{
  "num_hidden_layers": 13,
  "num_attention_heads": 8,
  "num_key_value_heads": 8,
  "attn_scale": 0.177,
  "bias": "none",
  "lr_mult_up": 1.08,
  "max_grad_norm": 0.5,
  "warmup_steps": 513,
  "schedule": "wsd",
  "decay_shape": "linear"
}
MLP neurons of a small language model. Each row is named by its layer, matrix (gate and up: input weights) and neuron, and shows model dimensions 0-159. Each number is 128 + 24 x the weight over its row's rms, rounded and kept within 0 to 255. Numbers have three digits each. A neuron's up and down rows have the sign that makes its largest values positive.
After each neuron's rows is what it responds to, as a language model described it from the Wikipedia text at the highest values.

L3.gate130:132148161109115114129141180108133101140109128129082155112107140126177117103132117161122133140151116133117095140159134131135150152116127077149153121109130155160171103130133117150173124133136109097077110130103168180164149107125136093132129141086172168123105136136130116085147171089122178132126115126133123080116118125125160146089139082122144133122143168140075143138102177126112142171130120120142116110162169162134142164126154150108115138147149129148128085178103113116140135153137109
L3.up130:087102132155108143129124121127068133132105158144122117124118158101129079142132120125136131101115113128086146117168159146142086113103105060161128093116153076151129180146120104109094125157154109135145105126169141157126112111164137104103169105138133116122092140132119125156123132103154118088121135114095090073150127125114125136100159129143157136139119118120112077095144071079132094119131142092102117120145139159125042137127138161129111137132149146149137132153133138133151134132127137
Responds to: Word-splitting fragments, year digits

L8.gate377:118191110097105107102121149137096151149099117092084103141148121124129167130114158139112114137133105113124163141116157106100107179122128128127090110147093144135159097147148165114107137130095113123155142131120123129137108159154155104144144137111107170117143132139125126186122159091134115061108120104143127144121138101107077159116116101121146132114161142109151117115102129118126160148142109141098138082109133104114127110139075145101125156058130152134168106137127138156089083163095095
L8.up377:160072150095118165147116131129126134070135116108129110109120105123133106115145117119102117121137156120083135135117105121107108138187106116093132097116141143140129168125106081079149069142112215096145108117112161177134129133130131121136136098136164119119129126148142147120125143110181141113118166072147128123123111126129091131140136112156119185152100163152100141135124082129133139154127125073126141143119119114099110127143163107111145144124141104102102132111154140144137101139121074
Responds to: Year digits in tables

L8.gate84:116135120158090122158119097157160079150145118139090135133146129100112134136142129133151154118085131119090155101134142136142116131099105143131149176144104135122149145118146125147147119146121108136179183131144177169099082157170139178100174139128150133128137115171118104137155098153122104106117110115123160116139177116118148138111132127128120149134129102094111151124126148114143133109151116121094135099165144133146083125152144132151126073127120118168093154108176078112096152127119060
L8.up84:155150104122080108115140145090130118096140162157144089124132152128124138151124092098156079075130129114152164127147160154087121127105137124124139118082145101156142117150147136103137061146117135097108138123116126108097104116156154135099103151143125152133137099125161130127117149106134093102155095140116122110142165121164106126138124073184127102151142132127131130096094133142104118151118156126084177113143137140130136148123136107136139097153161096196109105145145116106132172114147183
Responds to: Word-completing final pieces

L3.gate200:124130140181123164102111124079177140128131103104113093140133124150079138138100102167113127103131124177122125156126148147132140126104133121124120132155117117109100109129089107139136148087101132162126139140150121137116125106106097125132161135142183129121101174093145117138132126136107144159115144112146171148099138131141102120104136160155113155114097157144164100134107137106152127153117062202102169110109119153144127131155106129112113104074090084125126168165110128117135105078095125
L3.up200:125170115108079151097091106148128132123072130113115118139149094101156132084125147120124109123117096131115113175129167124099125077135176090135149133126143083134141118137115119146118049128150188144136101163124176121145172098145146072094176158126124134112101131137090105134157141123125136141135123126113154114136138124153154127134154117124100130110095107106132148133137146104104092133150137131096125108142116134107105099092113125153156122153131123092128083131088109115118088155122092
Responds to: Mid-word vowel-nasal fragments

L8.gate168:129110135148133144086129148098123122107132124120144089124124159120086112091123076169121136118149124101099157173132154145151121120123167154146117153164115147149082143106106135126155129100075128133135130153126096107119114128175177109097132093134082113094146122128111133178136105120177110174149134121108154109105092118151118140128142140142088114124149133115120190126100133158099091124130149096106125176102165139143117166151118123155120097126084082142124114147150112111114117114124078
L8.up168:069116122160161111110114178140152120100113137145168126131111168128078108121096123094116156127149158127122095135083132104099106091140143168128103150124154099146163119127092116115142087096162174166087149161114137108119132134116176134143121081148128127099117136147126134153146133097105129154118112126101134095135137090158103146140115096122118131128164112121083113084150126108144116108111136164156134143127152156131101171122180113128145101154128087119094133120136128118106098085131081
Responds to: Mid-word name fragments

L7.gate230:108160095124126148161118112093087135142142132127134138127122139116099108154172170103123099105125122078121131087121148141130089146125099119088141165123169165143120099118083160117146117122066145129153182144146141160183105155122104143178146134120137126134115096168112160087160119084119132117136134142094134146113136123113142148107127156125099167103109107149147154142093117135153130112141160091116141137156123108133082110151181140153099133113146121128134185132113138141143169139116094
L7.up230:122081108103110128104121147149136139146137134164151141108192152129143112155108170111154133115137090150137167093105161096115096110143121133095148180149145163075136149139120145145189163103138139155138103128093155130162127155144146130099129135148148091125178137146136109145109124089125101136166165125124139092109156108117135131095113101144150110157135151126115175146146145125121095128129101128148141165130151125130119149104109081139143131123134116175116132172102095090112131072115099
Responds to: Word-completing final pieces

L3.gate222:142165120117117119160146164125130112132108139142173121145158084126141114116090102076104143120157100115134149122117133105153142155152122088132109078104082145136162175082108122158126120155123096134130121152148116131144137133138113140110115157142088150122146175165084089085169127120107114171105110130142118157129171132145127152104116172108097124097154129104161121108134167136156162107129061143104145109147117145140152154172135140155107119129182103128122143140120095147126146146116110
L3.up222:138135143132091102103188145124107133140133152177141175130153111111162108142093123144122126162112090159096090086122100104135160155067156129142179163135125146110175106116174129102163117117132142120135167124096084110123148131139155151096094116088146105096124113118125131114149105125104121116145089133123127109118140109174105130125146116129110080097112137110126127138101183127100156108147144170116135122149126110192135120132140146104112147139113099163114166113127123129112165131152129
Responds to: Mid-word qu fragment

L7.gate349:115147099133128166147097136124158130124102094119111130138158117137061117170126142136112094132165117138127102130179128121165110113112109115092139143072121153139140106116109150120191134108142135168143141156128118109155116116171147149143140129110140086128107166144120094100206130101113151118139109116114140149058104124136104106134117144109104137134125138102144128110113156087118118127091135112105124124124142149167108143154120146119105144112159094096107190133125120103125164107094076
L7.up349:159098182128128156104116106123121140155099125139124131119112142167107170124118119153086068135119135114126142132121103095119161090102133076096154141144119092110155118122126124116163117086144132140138145119137105087145111090140158168139132125136152124141095152119155132138099090151096127127110087140090086132083106138125100109124096137137113143151146137160102124170148164112136125130055139106111104097118182170138151119117125112104139143181131146153145157106101146127108141081104123
Responds to: Late word-piece completions

L8.gate292:119115126117155127162106175143159119117106101104109152125131075121143099163093097124165142093119104093091122110134113119120117117099119129114113193122093116124167128155143160131090136159112151094155128128135113140118173148151083171117091091127123135063114084124111152095144107130137120136156141118140099145122127171127150132145160173110132133124117115114127150124106139125145121151133134129120138145125109116143086123185162186106114105147163123105136180137145091149127111175104102
L8.up292:109108136182143153120121131121121123121109109090148092149107120123103144121119107126118147122101085143134135129048065104153134083111126104119136133130069098164115116135121147133134150123074118107116123101133110132156089139146097113094139132108153087114151138146162173117115114125157101096145125150113120132129149149122116088120127154097129108122149107136122126124126161133162111159081194100135115108130124148158107106180154150108138156176098155110162127135107173110117123141148159
Responds to: Second subword piece

L3.gate125:117122122159098143120119131129193146102086106128123063141118155133103130153126138153136102125147106127107147146134172136150131139163133144110161125129126168098116180126169158110116124091110128169192105181120114107119140155133088133104126148140106111135157138158079136132111138132152110085159125139136152161153122132117097135129110171147107133159161133116126090117123134169128117141109100146144149175120107110128155171164143147158114104072127109101120104155143081130106094143134126
L3.up125:115145157157155106105142116112134094123151144148127133136128141102128120117060134106102102141110132120113126086139137150133107109091106095111132083069090168138107149110136153138123118110099066133128099103099144091111142111112114098127159146149151118122137108086112097137166205152146097127142130095097112099132128171113157079159125147117144144114121125134157061155131126116139146147101115114133135171105151128120116119144077107136075120139106124137116136107150153121120085133126107
Responds to: Unfinished word fragments

L7.gate245:101137104128124137094092102146156118110108057131131163102100099112139127170101188149108103122135087099129104103146128126118119131123091126122185126121125121125128135106158130136131171134114131146169188121077139133109123101167155083096136079110138107099125127089071093154126137128099121138171133119126154127129139077121146122130161120101132115117112144124163114125117176142119130129128135147114119126158119146153100117149174151112086132092122116138118158105160103086090131122116134
L7.up245:135108116130141141118122133135162098148139156091138118134107112182147149141120099131171168064143118111144128071101113147134121058094106131159101136140085154114123116153178137116073139122084128137150113140157122079112181120175149117122106108110116144094110148113146148120083148166145117154122128124113071123129153146099134131151111120118096100133129124126129100144085099108160118144073086127155138112155096112141137115144112092112131120144157135111110135124101130121107109136113118
Responds to: Second word-piece fragments